config = dict(
    d_model=192,
    n_head=6,
    vocab_size=2048,
    activation='tanh_gelu',
    norm_place='pre',
    qk_norm=False,
    init_std_up=0.0213,
    init_std_down=0.00346,
    optimizer='muon',
    warmup_steps=200,
    seq_len=512,
    dataset='wikipedia_en',
)
MLP neurons of a small language model. Each row is named by its layer, matrix (up: input weights) and neuron, and shows model dimensions 32-127. Each number is 128 + 24 x the weight over its row's rms, rounded and kept within 0 to 255.
Before each neuron's rows, "fires after" lists the tokens most often just before its 100 highest values on Wikipedia text that the model never trained on.

fires after: "the ", "==", "his ", "high", "tit", "P"
L7.up6 [ 99  88 150  70  83 100 155 126  91 164 100 112 126 120 108 150 164 142 144 112 116 141 163 148 161 103 130 124 120 139 107 101 139 187 153  88 103  88  92 147 164 148 159 129 125 187  79 110 114  89 136 142 150 134 138 149  81 160 149 150 116 136  91  84 134 109 126 137 132 147  99 152 135 109 122 114 140 121 106 104 169 157 120 102 146 115 116 152 112 102 127  97 171 113 116 121]

fires after: "T", "t", "es", "A", "ich", "ber"
L8.up268 [101 145 145 139 139 151 132  80 119 128 170 128 189 108 102 143 117 103 182 129 154 114 105 110 138 151 156 137 128 128  75 125 147 132 155 133 135 115  98 130 133 162  83 133 170 159 148 136 138 144 168 128 108 131  75  81 120 100  97  98 117 114 187 114 125 148 113 146 173 134  99 112 164  98 156 153 123 136 127 134 131 112 129 148 145 114 168 163 132 122 124 162 117 131 162 143]

fires after: "S", "p", "s", "la", "l", "ch"
L14.up424 [159 167 144 155 160 152 170 107 112 185 127 108 128 159  80 119  93 119 158 135 115 143  91  77 114 100 129 127 137 148  64  85 130 128 127 162 129 134 119  96 123 114 127 166  97 120 103  97 128 131 127 103 130  91 123 139 166 123 174 124 148 141 147 118 126 132 139 172 128 144 152 130 116 119 150 125 144 168 111 126 117 104 138 173 124 177 112 109 107 135  98 145  84 133 123 156]

fires after: "sp", "comm", "re", "me", "s", "pr"
L6.up412 [118 122 131 118 177 139 123 141  76 117 132  95 100 127 136 105 136 132 108 172 144 107 111 152 153 143 101 125 130 135 115 102 138 142 145 140 132 116 117 131 119 115 110 134 151 193 132 129 166 149 187  74  79 107 109 100 140 139 125 178 120 132 155  92 107 139 116 164 120 113 144 117 102 101 160 123 132 135 141  95  82 118 100  94 131 119 144 125 116 172 107 184 146 116 130 108]

fires after: "de", "ro", "me", "l", "s", "w"
L6.up77 [ 84 119 140 115 158 144 103 132 134 181 175  83 140 139 134 113 148  98 115 169 135 153 120 126 149 112 119 131 146 140  66 121 158 160 129 100 162 135  81 125 169 120 137 128 135 140 139 176 154 104 133 128 101 137 130 158 109 123 120 148 119 137 124  92 146 153 114 123 162 109 150 112 128  85 132  95 135 169 140 117 118  93 118 116 139 115 146 115 129 136 119 118 142  69 163 130]

fires after: "S", "s", "prof", "comm"
L6.up545 [125 138 113 144 136 110 123 120 132 165 130 111 120 145  92 137 118 134 153 133 137 166  96 125 144  87  88 130 110 169 106  96 135 141 123 149 125 130 129 120 127  68 164 140 119 106  93 127  89  95 103 110 142 184 135 131 116 116 120 156 103 125 135  97 123 127 146 113 123 119 169  72  85 117 125 130 103 124 169 155 149 109 151 126 126 122 114 101 128 139 127 128 142  94 121 137]

fires after: "===", "==", "al ", "====", "St", "s "
L6.up131 [131 170 144  97 147 141 156  90 117 148 120 164 127 117 101 164 174 168 112 179 117 127 124  99 102 141 169 114 159 142 164 110 167 107 146 155 135  91  99  97 137 107 149 123 136 122 120  97 126 136  84  95 140 140 161 139 149 143 131 152 107 151 114 130 160 121 125 123  67 101 141 149 103 120  73  92 140 123 119 118 112 150 145 152 169 115 150 139 153 138  92 144  99 143 114 119]

fires after: "\\", "{", "ath", "Gre", "the "
L4.up536 [101 125  97 146 147 110 135 120 158 143 142 173 188 162 101 127 142 168 138  77 176 116 142 167 142 121 141 165 123 113 141 123 129 170 128 144 105 117 129 158  74 156 117 150 107 147 124 144 126  95 128 110 163 129 119 112  86 136 150 110 102 113 124 129 135 120 116 149 176 141  93 170 137 122 132 131 187 139 139  95 109 118 118 132 133 142 102 137  96 115 159 126 144 123 121 131]

fires after: "R", "r", "o", "ro", "ra"
L9.up614 [106 101 123 156 105 165 159 162 124 151 110 112 161 123 136 111 134 117  93 145 134 103 125 112 125 122 131  95 130  99 140 146 155 124 152 104 123 107 103  84  90 143 153 113 138 154 127  75 146 150 126 140 135 145 119 135 110 147 170 111 152 123 104 122 128 165 151 135 124 139 125 111 137  58 168 151 147 141 103 115 127 123  90  89 138 151  99 114 114 128 134 108 106 185 176 107]

fires after: "D", "M", "H", "m", "Y", "S"
L6.up732 [155 138 182 156 134 144 159 131 126 105 150 161 142 134 108 129 137 125  96 126 170 132 135  92  89 108  93 116 133 153 122 120 121 141  93  97 151 106 159 133  98 127  72 135 115  99 150 149 148 129 145 136 140 131 124  71 112 124 179 143 102 165 113 110  99 125 130 118 142 114 142 113 135 126 157 187 140 128 100  93 182 110 139  65 127 106 123 139 129 121 135 123  83 154 150  96]

fires after: "| ", "B", "P", "Play", "re", "R"
L6.up291 [152  88 141 110 133 139 117 135 136 140 129 104 118 118 102 178 109 136  94 124 113 118 102 155 136  94 151  95 160 115 117 110 118 127 151  99 151 159 115 105 191  94 134 104 130 141 149 109 118  93 135 142 157 105 146 147 144  73 128 122 159 134 170 122 128 119 108 141  76 150 149  97 138 143 145 133 199  69  78  99 151 111 142 130 121 136 107 133 157 137  91 131 171 129 107 148]

fires after: "p", "s", "ec", "ins", "S "
L10.up696 [173 173 132 145 121 149 130 134 106 127  95 159 110 117 150 113 129 127 114 134  80 134 111 121 126 125  99 117 119 152  83 127 146 132 152 106 118 121 124  99  96  89  96 173  83 158 153 120 145 143 157 127 102 159 128 105 133 188 170 146 168 125 125 128 134 135 115 122 132 120 178 120 107 135 145 127 144 120  79 167  97 139 134 137 154 110 109 145 110 152 120 177 112 120 108 120]

fires after: "| ", "served ", "known ", "m", "acc", "ing "
L6.up477 [ 86 131 130 137 127  98 115 131 129 132 126 165 121 173 128 113 165 100 112 147 131 109 138 141 123 118 119  89 146  91 169 139 113 107 118 144 148  99 139 162 116 127 161 128 132 151 127 127  96 127 124 101 126  94 149 104 125 166 141 109 149 130 116  96 101 133 143 165 121 119 142 202 132 137 112 142 126 151 166 133 155 139 144 149  78  90 148 126 157 139 124 138 125 122 154 118]

fires after: "D", "L", "S", "V", "K", "A"
L7.up488 [152 108 174 103 159 145 111 114 126 128 107 158 181 138 150 129 120 154 138 107 186 118 165  95 151 104  85 130 110 150 115 117 111 150 135  92 108  94 202 137 101 101 119 125 114 118  81  98 119 148 117 108 139 166 140 120 152 108 122 161 144 120 149 111  98 112 113 116 132 132 122 172 154 101 114 105 175 118 104 117 115 114 140 150 138 144 112 122 125 121 145 151 142  91 146 201]

fires after: "ro", "ac", "c", "ot", "ob"
L10.up251 [ 89 135 154 147 107 142 141 159 140 104 151 148 108 138 124 126 131 160 151 136 137 147 125 112  96 167 151 107 153  90 142 118 151  92  98 117 105 103  98 146 114 145 145 131  94 140 135 154 172 146 152 147 126 103 100 101 122 115 154 174 150 122 151 120 117 117 140 130 120 118 110 100 127 168 119 135 132 114 112 148 138  93 141 143 160 107 139 151 104 163 139 120  66 118 144 108]

fires after: "ir", "is", "Par", "V", "Mar", "par"
L12.up504 [118  84  80 117 132 147 109 107 115  62 161 135 145 153  86 149 145  97 149 123 111 106 182 111 148 152 174  81 146 156 123 106  95 119 157 122 152 116 174 118  90 127 138 106 130 136 165 125 136 151 162 112 139 158 123 173 147  86 102 160 104 100 140 101 133 149 108 128 127 127 144  92 101 144  81 109 105 120 129  97 139 106  79 120 100 114 115 150 125 144 100 135 125 141 118 102]

fires after: "r", "l", "partic", "R", "st"
L7.up230 [138  88 119 105 132 150 123 114 114 137 104 151 145 126 111  97 103 121 129 140 114 125 123 131 115 161 111 127 129 107 155  98 130 137 138  90 130 142 122 109 110 143 123 146 123 142 104 123 154 124 125  88 179 175 140 123 114 121 112 157 137 102 138  85 165 152 149 169  83 141  87 115 158 123 106 106 101 144 144 116 110 115 126 122  90 152 106 134 159 132 132 134 128 113 101 179]

fires after: "f", "T", "an", "F", "inc", "he"
L10.up698 [144 119 123 147 149 162 123 130  83 123 152 142 145 162 137 141 138 151 122 104 132 125 113  98 132 152 102  86 138  96 145  96 134 155 134 133 114 145  99 137 129 150 136 126 128 119 172 155 132 164 133 167 127  87 156 128 124 115 152 115  96 129 160 102 103 137 153 114  98 103 122 126 175 141 109 142 134  83 115 133 141 130 104 148 112  93 167 141  96 145 121 113  92 101 158 101]

fires after: "M", "P", "y", "m", "ot", "ap"
L10.up22 [116 100 160 144 106 124 162 170 108 150 131 129 152 145 147 141 151 178 140  69 145 109 114  85 155  98 118 137 134 106  98 120 118 162 142 133 174 122 119 103 126 128 119 141 121 109  91 117 116 141 112 169 137 108 121 108 139 110 178 139 143 136 159 132 118 169 154  97 149  96 165 114 184 121 132 162 110 116 126 108 118 103 166 122 129  98 129 107 174 110 113 139 137 169 122 130]

fires after: "dis", "is", "es", "v", "Com", "University "
L9.up637 [124 117 110 120 130 147 113 116 132 113 119 134 117 154 115 107 113  89 125 153 122 148 106 150  71 170 145 125 182 126 108 159 162 120 126 139 132 104 115 193 125 130 146 107 111 131  79 102 138 132 159 102 162 148  64 164 138 144  93 153 123 135 137 123 126 127 133 128 124 120 155 168 140 123 130 151 150 151 126  92 125 121 151  98 118 102 122 130 102 130 118 149 101 106 127 137]

fires after: "the ", "F", "S", "f", "inv", "s "
L10.up437 [126 145 113 143 162 123  84 109  93 140 143 118 131 118 110 119 151 155 145 145 145 107 129 146 109 103 149 116 148  94 138 113 113 119 127 126  72 175 185 113 105 120 179 137 139 158 149  92 125  90 104  96  78 150 131 114 148 132 123 146  96 156 112 116 124 104 142 121 109 138 129 138 185 143 100 143 125 112 115 125 117 128 114 155 126 141 112 131 128 131 108 105 120 118 151 114]

fires after: "is", "dis", "res", ".", "ir"
L12.up490 [129 126 100 115 178 107 132 120 107 128 100 170 119 139 137 125 122  94  82 113 101 146 129 103 109 103 151 108 158 137 124 129 180 121 162 131 175 169 123 101  81  89 148 153 108 125 125 115 113 137 140 131 116 138 111 118 118  76 147 146 128  81 115 125 143 118 125 114 125  83 103 114 104 161 131 163 120 137 127 126 137 104 175 116 110 127 144 153 142  97 144 161 100 104  93 127]

fires after: "St", "v", "comp", "b", "pre"
L6.up760 [141  94 116 127 153 131  96 150 134 123 127 179  88 138 137 110 133 118 141 127 139 122 156 109 134 133 178 125 105 168 158 135 135 174 125 116 159 143 131 123 143 143 115 125  97 102 125  76 168 140 151 109 117 147 136  95 131 163 142 136 113  79 103  88  80 129 111 197 116 115 152 139 147 136 122  97 148 109 112  99  94 122 185 140 136 114 125 154 183 143  96  97 132  95 144 110]

fires after: "d", "Z", "Sch", "v", "L", "se"
L6.up9 [118 128 103 136 147 126 161 133 127 126 122 144 119 155 107 105 109 129 119 155 132  84 130 143 131 128 124  53 134 137  99 181 143 137 131 142 125 119 107 169 101 146 107 137 120 130  99 130 150 130  87 157 143 111 126 102 133 144 129 131  63 132 139 139 183 118  96 114 166 110 103 122 119 166 152 139  99 154 157  71 106 109 124 139 177 124  84 170 114 173 150 111 169 150 166 108]

fires after: "| ", "in ", "of ", "("
L6.up401 [123  72 115 143 152  90 138 144  94 107 146 147 181 141 157 131 146 102 189 149 107 124 135 111 160 144 121 126 131 152 158  99 149 146 178 152 130 110 113 170 131 139 152 102 130 105 111 113 121 127 126  83 127 125 181 136 151 134 141 128 111 118 110 141 152 121 137 137 137  79 142 181 157 140 123 123 114 174 131  90 107 118  85 125  95 107 162 181 122 156 167 114 151 138  93  85]

fires after: ". ", ", ", "\n\n", "). ", "; "
L7.up368 [134 130 131 134 156 120  99 144 110  91 160 107 142 135 124 101 151  98 151 126 127 101 123 100 153 107  95 161  85 144 159 114 188 140 125 159 132 156  69  91 108 142 133 136 128 139 171 137  96 117 123  73 142 131 103 108 127 144 151 107 140 160 172 128 128 136 155 170 116 148 110 125 129  98 148 146 127 126 119 111 108  90 132 141 137 136 121 154 142 138 146 142 115 135  77 151]

fires after: "H", "S", "y", "St", "Th", "G"
L7.up655 [112 105 130 135 119 134  85 139 183  98 146 153  98 108 156 156 103 150 129 117 122 155 170 123 121 118 106 117 114 144 137  98 163 119 157 141  97  98 155 133 120 148 157  83  88 154 110 102 147 151  97 104  77 135  89 123 133 104 133 101 144 116 111 184 157 125 132 142 120 113 136 118 156 118 159 121 150 119 135 141 119 144 132 128 138 152 123 166  99 132 103 122 104 128 135 128]

fires after: "A", "N", "t", "\n\n", "T"
L16.up403 [ 75 177 134 186 163 113 158 147 106 124 128 124 115 128 124 108  90 122 162 174 149 145 159 145 118  89 153  84 142  98 140  97 114 103 144 141 114  76  92 117 157 190 118  92 141 131 163 150 129 150 123 145 151  98 121 134 146 133 101 111 146 141 146 134 125 150 145 209  94 138 122 154 107 139 155 152 121 153 112 167 128 109 101 108 123 123 158 168 133 108 108 136 112 187 143 129]

fires after: "in", "con", "co", "fin", "In", ", "
L9.up566 [157 107 127 146 149 101 137 110 147  85 143  76 145  96 101 130 157 115 155 162 122 172 146 135 149 127 157 132 127 106 109 138 108 179 152 155  77 142 114 161 128 115 150 167 152 120 148 129 160 129  70 139 138 124 130  90  91 148 164 150 162 132 118 101 132 105 111 130 115  83 118 109 148 130 152  90  94 116 118 159 140 125 124 145 136 123 130 144 107  88 147 113  90 111 123 138]

fires after: "| ", "; ", "the ", ", ", "0", "("
L3.up42 [136 121 141 153 127 117  89 179 158 102 130 112 145 138 150 141 137 112 141 134  88  94 106  98 127 136 183  95  88  95 151 146 141 165  97 154 114 136 137 143 164  98 101 136 137 123 112 145 138 134 108 130 125 137 152  94 141 126 156 116  90 187 123  95 174 151 113 161 138 136 113  91 147 107 176 118 113 147 126 133 154 131 101 118 106 111 131 117 132  80 147 129 128 113 135 143]

fires after: "St", "D", "v", "J", "ob", "Ed"
L7.up535 [152 126 124 199 153 158 123 120 124 119 104 119 135 158 109  92 118  99 157 117 190 112 166 123 128 125 153 110  72 174 136 108 129 194 137 137 109 108 146 116 122  94 104 104 152 133 157 127 133 129 138 111  79 128 133 120 127 110 168 113 140 103 147 114 121 137 119 160 136 115 166 148 126 164 122 134  85 152 102 141 140 102 134 110 123 154  87 120 138 147 165  87 110 139 127 108]

fires after: "\n\n", "\n", ", ", "  ", "l"
L3.up681 [ 97 138 130 124 144 137 113 154 123 107 148 157  94 149 126 103 109 143 102 125 129 123 118 118  99  96 166 116 118 142 136 112 176 146  72 111 147 127  94  92 155 127 138 142 138 129 149 122 140 140 140 111 122 119 144 150 162 171 116 150 145 140 142 100 120 126  99 125 135 134 130  95 149  92  97 156 116 177  97 127 118 125 155 116 105 118 117 135 128 151 106 129 120 194  96  99]

fires after: "R", "r", "l", "pr", "a", "w"
L7.up433 [131 137 153 108 103 143  76 105  73 135  80 123 135 163 137 110 128 127  98 141 135 154 112 102 116 146 143 107 181 144 121 161 160 149 109 121 108 116  93  75 102 131 106 134 144 147 119 117 146 146 123 105 146 111 101 119 101 121 144  82 146 126 156  81 163 132 114 115 124 152 123 146 107  78 114  78 128 109 168 135 127 127 102  88 152 109  99 178 133 152 160 140 148 125 163 131]

fires after: "N", "F", "f", ".", "p", "5 "
L8.up733 [148 143 107 155 128 138 143 114 105  86  91 140 109 150 106 157 122 143 136 128 147 108 148 102 111 117 126 128 171 131 129 115 119 124 134  91 108 131 121 120 107  93 141 142 145 160 121 131 124 141 108 154 121 137 145 105 126 114 129 143 139 107 123  92 140 141 117 153  94  93 124 136 174 154 114 131 106 138  97 149 162 153 147 168 118 147 148 146 167 130  96  72  70 189 169  84]

fires after: "T", "C", "c", "t", "le ", "ost"
L7.up688 [ 99 106 125 139 110 144 153 119 137 108 159 138 167 171 129 103  70 134 150  85 166 113 109 121  84 135 110 156 133 157 122 142  97 100 154 123 148 103 123 131 113 167 114 157 116 153 144 121 108 106 120 125 112 137 118 100 173 134 111 135 120 173 134 106 130 148  70 118 133 136 146 119 125 154 130  99  86 117  96 170 164 114 130 102 211 168 138 148 135 116 140 138 118 107 113 121]

fires after: "B", "H", "M", "T", "G"
L4.up511 [100  94 135 105 176 158 147 153 134 153 143 147 145 125 112 139  78 114 144 159 137 153 120 114 164  99 100 111 125 113 133 138 130 179 218  94 128 129 105 124 112 129 117  61 116 107  84 140 134 134  95 111 119 131 157 145 136  86  60 145 121 102  75 157 126 146 160 126 161 142 127 144 140 129 147 152 158 153 117 139 119 151 154 146 140 106 160 115 109 123  93 117 114 112 126 112]

fires after: "dis", "ap", "ir", "-", "os", "is"
L14.up420 [147 113 119 129 152 103 126 130 157 142 133 152 123 139 118 102 107 119 114 140 107 160 109 122 106 100 125 102 151 128 163 137  97 105 126 119 154 139 149 130  85 100 121 177 101 140  90 124 100 151 169 108 110 127 102 104 126 143 113 204 120 163 125 123 149 116 178 117 136 168 109 149 130 208 126 142 128 138 139 133 108 124 143  77 112 117 116 140 123 161 152 139  93 138 110  89]

fires after: "| ", "; ", "wh", ": ", "\"", "H"
L6.up629 [ 79  86 129 144 109 116 115 159 149 107  98 102 131 142 121  49 132  93  93 140 108 126 156 119 154 138 113 148 122 149 144 137 145 166 141  79 125 101 120 118 114 108  94 166 152 129  31 159  79 125 120 124 125 107 162 127 131 157 145 136 146 138 122 101 141 115 121 171 131 119 136 107 145  72 158 163 154 133 128  99 116 124 117 182 147  91 107 134 132 173 172 111 111 119  98 122]

fires after: "R", "St", "tr", "w", "s", "st"
L7.up667 [156 106 143 134 118 143 179 118 131 158 146 103 169 139 122 118 120 165 111 148 100 143 126 138 112 125 141 158  91 161 172 125 116 128 148 117 132 106  87 120 136 161 142 138 108 137 137 118 116 159 102 131 190 151 118 115 133 115 103 138 111 107 163 130 129 155 128 137 171 166 115 114 123 115 119 129  94 137 122 131 132 120 140  96 115 140  78 165 104  99 107 106 143 111 110  91]

fires after: "O", "au", "ister ", "er", "Au", "E"
L6.up746 [143 116 172 169 118 173 126  75 122  70 165 129 114 122 137 166 207 138 111 145 112 133  98 161 107 104  97 119 140  79 190  71 167 137 121 124 130 122 143 134 112 124 122 131 150 142 125  99 101 115 112 110  78  88 131 157 123 131 166 107 154 131 128 153 159 128 117 154 140 103 130  82 134 102 153 136 150 165 101 119 157 103 128 102 121 119 148 126 122 120 127 133 131 140  95 141]

fires after: "Gu", "c", "att", "h", "ri", "cri"
L7.up541 [132  84 150 114 136 144 115 121  78  92 135 141 134 138 144 135 147 177 121 100 129 174 139 112  85 126 161 134 137 104 125 122 116  97 133 128  85 162 143 132 121 165 159 128 140 148 143 214 141 132 115 110 127 131 119 170 118 128 111 119 151 140 159 136 164 103 142 130 100  87 118 167  93 125 154 134 162 141 114 120 150 153 176 117 154 139 120 124 164 138 115  73 129 118 147 154]

fires after: "| ", "(", "; ", "- ", "e"
L15.up700 [132 132 123 139  72  85 134 122 108 125  85 100 152  91 154 123 135 125 149 173 111  84 113 103  87 134  97 134  97  93 113 138 127 142 151 130 160  91 130 176 143 146 117 148 200  94 130 134 103 129 117 131 133 166 108 103 112 161 130 140 147 157 140 121 129 195 121 133 136  97 178 137 155 100  80 130 146 100 118 156 145 138  95 153 104  97 124 135 141 163 126 105 105 125 110 119]

fires after: "O", "y", "Ne", "E", "ne", "one "
L7.up170 [120 149 132 148  88 133 119 137 111 152 113 124 133 134 129 142 168 159 135  85 124 107 114 117 111  95 112 131 146 118 124 122 106 168 174 156 116  96 163  84 108 138 130 106 151 172 160 123 121 107 132 144 120  95  85 103 153 141 156 110 154 155 116 126 137 123 164 136 130 106 115  92 153 106 129 145 156  97 108 149 193 125 105 165 116 127 132 149  90 121 142 129  85 125 134 191]

fires after: "ch", "ad", "m", "km", "i "
L12.up557 [143 150 126 145 153 153 149 133 124 130 132 135 140 130 148 109  56 130 155  99  89 110 119 130 151 123 115 102 110 130 119 139  79 150 131 130 132 113 105 142 101 171 106 144 117 118 118 146 112 109 163  68  70 148 128 122 140 150 187  99 134 159 114 142 120 115 100 128 162  86 121 146 140 143 112 119 147 123 113 205 118 100 124 159 100 140 103 126  96 111 126 113 128 103 165 126]

fires after: "l", "ac", "ot", "al", "ich", "h"
L12.up574 [118 109 145 141 149 135 152 134 145 136 171  93 164 142 123 105 123 121 166 129 116 103 143 138 144 169 130 101  87 123 151 100 121 105 119 145 125 128 129 110 127 147 147 143 109  92 115 153 165 156 174  89 108 134 128 103 164 124 165 140  74 104 156 108 110 129 120 127 143 141 135  87 154 124 168  83 133 128 107 133 144 104 141 128 146 130 172 131 112 118 113 157 119 148 141 119]

fires after: "| ", "P", "Play", "it", "i", "=="
L8.up327 [ 94 136 130 150 153 119 188 136 117 155 155 120 129 147 134 134 126  95 130 116 145 129 149 123 155 154 149  77 178 141 152 113 143 145 162 103 107 162  92 109 153 155 150 137 140 131 123 137 108  85 104 130 128 130 103 132 134 150 115 134 126 102 104 142  90 132 133 146 131 106 135 144 155 177 110 149 122 125 133 101 124 130 121 153 146 144 109 132 116 112  86 117 163 122  92 140]

fires after: "h", "m", "com", "Sc", "ch", "sc"
L12.up396 [145 116 124 123 165 139 145 153 141 118  98 120 120 164 167 111 102 111 129 122 144 113 117  89 109 113 122  92 158 136 102 135 111 101 123 132 189 108  79 108 126 133 127 133 118 126 134 127 133 120 103  40 124 129  84 111 177 113 137 106 143 129 131 137 133 117 175 147 146  98 174 136 117 122 124 145 126  91  87 110 108 128 142 173 180 140  99 119 141 139 162 103 152 136 181 142]

fires after: "U", "A", "iss", "he ", "ou", "He "
L14.up630 [143  86 201 129 121 109 126 149 111 135 128 103 106 119 128 131  83 104 161 117 119 103 136 126 136 141 119  73  85 157 135 133 107 125 133 154 131 142 115 107 119 135 129 123 173 144  90 153 158 139 128 120  99 124 189 115  87 160  87 127 162 161 181 140 128 111 104 123 135 162 129 159  84 163 144 143 125 157 155 116 104 129 147 107 123 125 160 135 137 108 127 113 135 164 102 112]

fires after: "(", "| ", "- ", "; ", ", "
L3.up168 [ 68 106 132 111 158 128 102 108 154 105  39 124 119 134 124 123 147 117 128 116  84 127 101  93 142 104 126 111 137 143 129 146 172 141 190 106 129 109 110 159 128 133 152 123 174 116 101 148 144 124 129 138 150 140 109 123  76 163 111 125 117 117 136  82 142 152 134  93 138 133 136 213 128 124 127 129 154 155 134 135 143 150  91 128 114 123 149 146  92 164 126  97 115 148 109 144]

fires after: "R", "vid", "V", "v", "te", "r"
L8.up639 [125  96 166 167 139 125 144 124  98  96  94 144 113 166  90 110 136 118 122 142 168 141 116  97 184 127 119 121 185 133 108 145 123 176 130 126 114  82 122 119 138 117 109 131 107 117 119 131 132 142  93 143 134 159 158  98 122 119 145 154 145 141 140  71 125 118 135 105  74 122  91 119 135 104 126 123 139 140 117 106 108 113 118  99 129 140  86 109  90 122 165 127  90 144 142 166]

fires after: "ti", "pro", "ec", "li", "flu", "fer"
L12.up351 [123 122 125 132 115 145 141 115  90 120 110  86 117  83 132 154 176 126 118 125  92 122 139 104 115 144 177 133 183 131 115 165 123 128 133 112 176 101 128 115 150 164 146 132 158  97  96 147 124 128 106 107 143 140 110 129  98 132 134 131 156 112  79 119 113 133 143 131  86 109 151  96 162 121  97 116  90 119 143 136 110 137 199 105 130 135 133  80 132 147 135 136 132 107 106 142]

fires after: "O", "A", "ac", "h", "t", "T"
L8.up525 [ 93 151 117 127 115 132 135 113  88  96  90 115 115 136 138 135 146 152 158 106 110 132 116 144 141 150 159  83 104 100 149  94 113 120 170 112 159 146 101 105 126  88 161 127 136 122 155 146 150 102 158 122 132 156 116 110 124 148 180  74 102 107 150 131 135 139 159 161 154 132  88 120 102 131 137 121 122 118  80 180 188 111 143 134 143 151 147 161  98 144 102 150 132 112 106  79]

fires after: "in", ", ", ",", "an", "ter"
L10.up439 [114 120 132 131  86 133 136 121 128 125 124 108 140 150 123 129 155 142 179 112 106 127 136 129 125 129 113 138 131 127 102 163 177 139 136 162 105 149 124 174 144 153 121 145 123 155 120 164 166 122 111 113 135 144  82  77 140 150 163 121 138 181 100 120  77 135 140 150 139 105 111 128 133 151 139 128 122 102 120 161 139 136 160 105 155 162 100 156 109 125 107 141 132 128  82 137]

fires after: "===", "==", "====", "Championship", "Ac"
L6.up385 [124 132 162 137  91 158 140 165 125  77 136 140  90 130 106 151 158 134 160 175 147 150  87 120 134 121 127 161 131 145 139 148 143 115 138 167 121  98 143 139  86 152 124 128 108 127 111 108 119 114 121  99 115 152 141 137 156 132 148 152  97 141 116  98 115 123 123 140 112  92 150 135 150 121 103 124 122 148 117 173 152 162 115 110 147 129 128  79 130 114 137 108 110 143 108 108]

fires after: ") ", "(", ", ", "is "
L6.up115 [ 80 155 130 171 115 101 137 154 191  76 106 164 157 116 130 112 142 113 125 105 128  82 115  71 121 112 142 143  94 118 139 153 126  95 130 131 110 112 134 148 141 112 114 151 166 148 164 121 125 129  94 119 135 129 153 122 114 141 188 151 110 111 136  99 102 101 172 127 102 110 107 129 119 108 179 131 118 115 112 148 119  96 132 141 138  82 113 159 161 121 147 115  87 127 148 103]

fires after: "l", "v", "av", "B", "Z", "V"
L12.up175 [114  98  82 121 158 138 101 137 137 101 138  92 131 137 119 116 139 105 111 155 151 130 120 129  89 161 163 111 187 110  96 108 166 125 158 126  97  99 116 163 150 100 107 126  92 148 112 122 118 135 107 130 154 148 129  70 148 109 140 135 138 162 105 115 105 168 100 125 137 127 125 142 110 127 112 165 156 127 117 102 121 104 150 180 167  97 130 158 170 172 106 149 135 122 175 122]

fires after: "S", "s", "ep", "rem", "qu", "ay"
L8.up573 [121 132 115 161 154 118 118 148 137 151 145 111 132 114 117 107 132 120 103 112 142 124 123 116 168  93 129  68 126 145  85 121 134  93 158 121 146 113 110 119 122  92 167 113 120 153 123 143 112 100 113 122 128 123 103 121 106  95  98 135 103 135 137 143 150 159 161 145 163 120 153 102 156 124 120 137 104 135 129 151  63 113 107 116 105 148 138 131 115 165 132 132  97 138 102 145]

fires after: "\\", "{", "ath", "wor"
L4.up724 [115 147  97 138  78 106 159 162 143  95 122 131 140 144 106 152 114 145 102  94 147 138 150 148 146 121 132 134 146 148 143 162  93 122 107 119  99 144 105 160 154 141 133 122 140 124 123 108 150 101 135 129 134 144 105 108 134  69 130  98  99 171 118 148 142 151 135 127 131 140 156 151 132 133 125 142 154 122 137 118 130 130  92 157  63 127  92 113 142 120 134 134 146 114 134 171]

fires after: "h", "c", "th", "s", "S"
L9.up526 [126 120 156  97 138 117 161  85 103 115 103 125 100 155 139 115 119 121 145 133 133 181 132 109 111 119 131 105 130 157  97 117 121 128 152 142  74  93  87 179 138 153 153 146 110 142 132  95 171 145 107 120 115 170 128 114 116 113 136 100 123 151 185 128 165 164 178 165  83  83 191 143  95 140 138  74 126 114  82 128 107  95 152 170 144 142 164 170 129 167 124 119  95 136 136 136]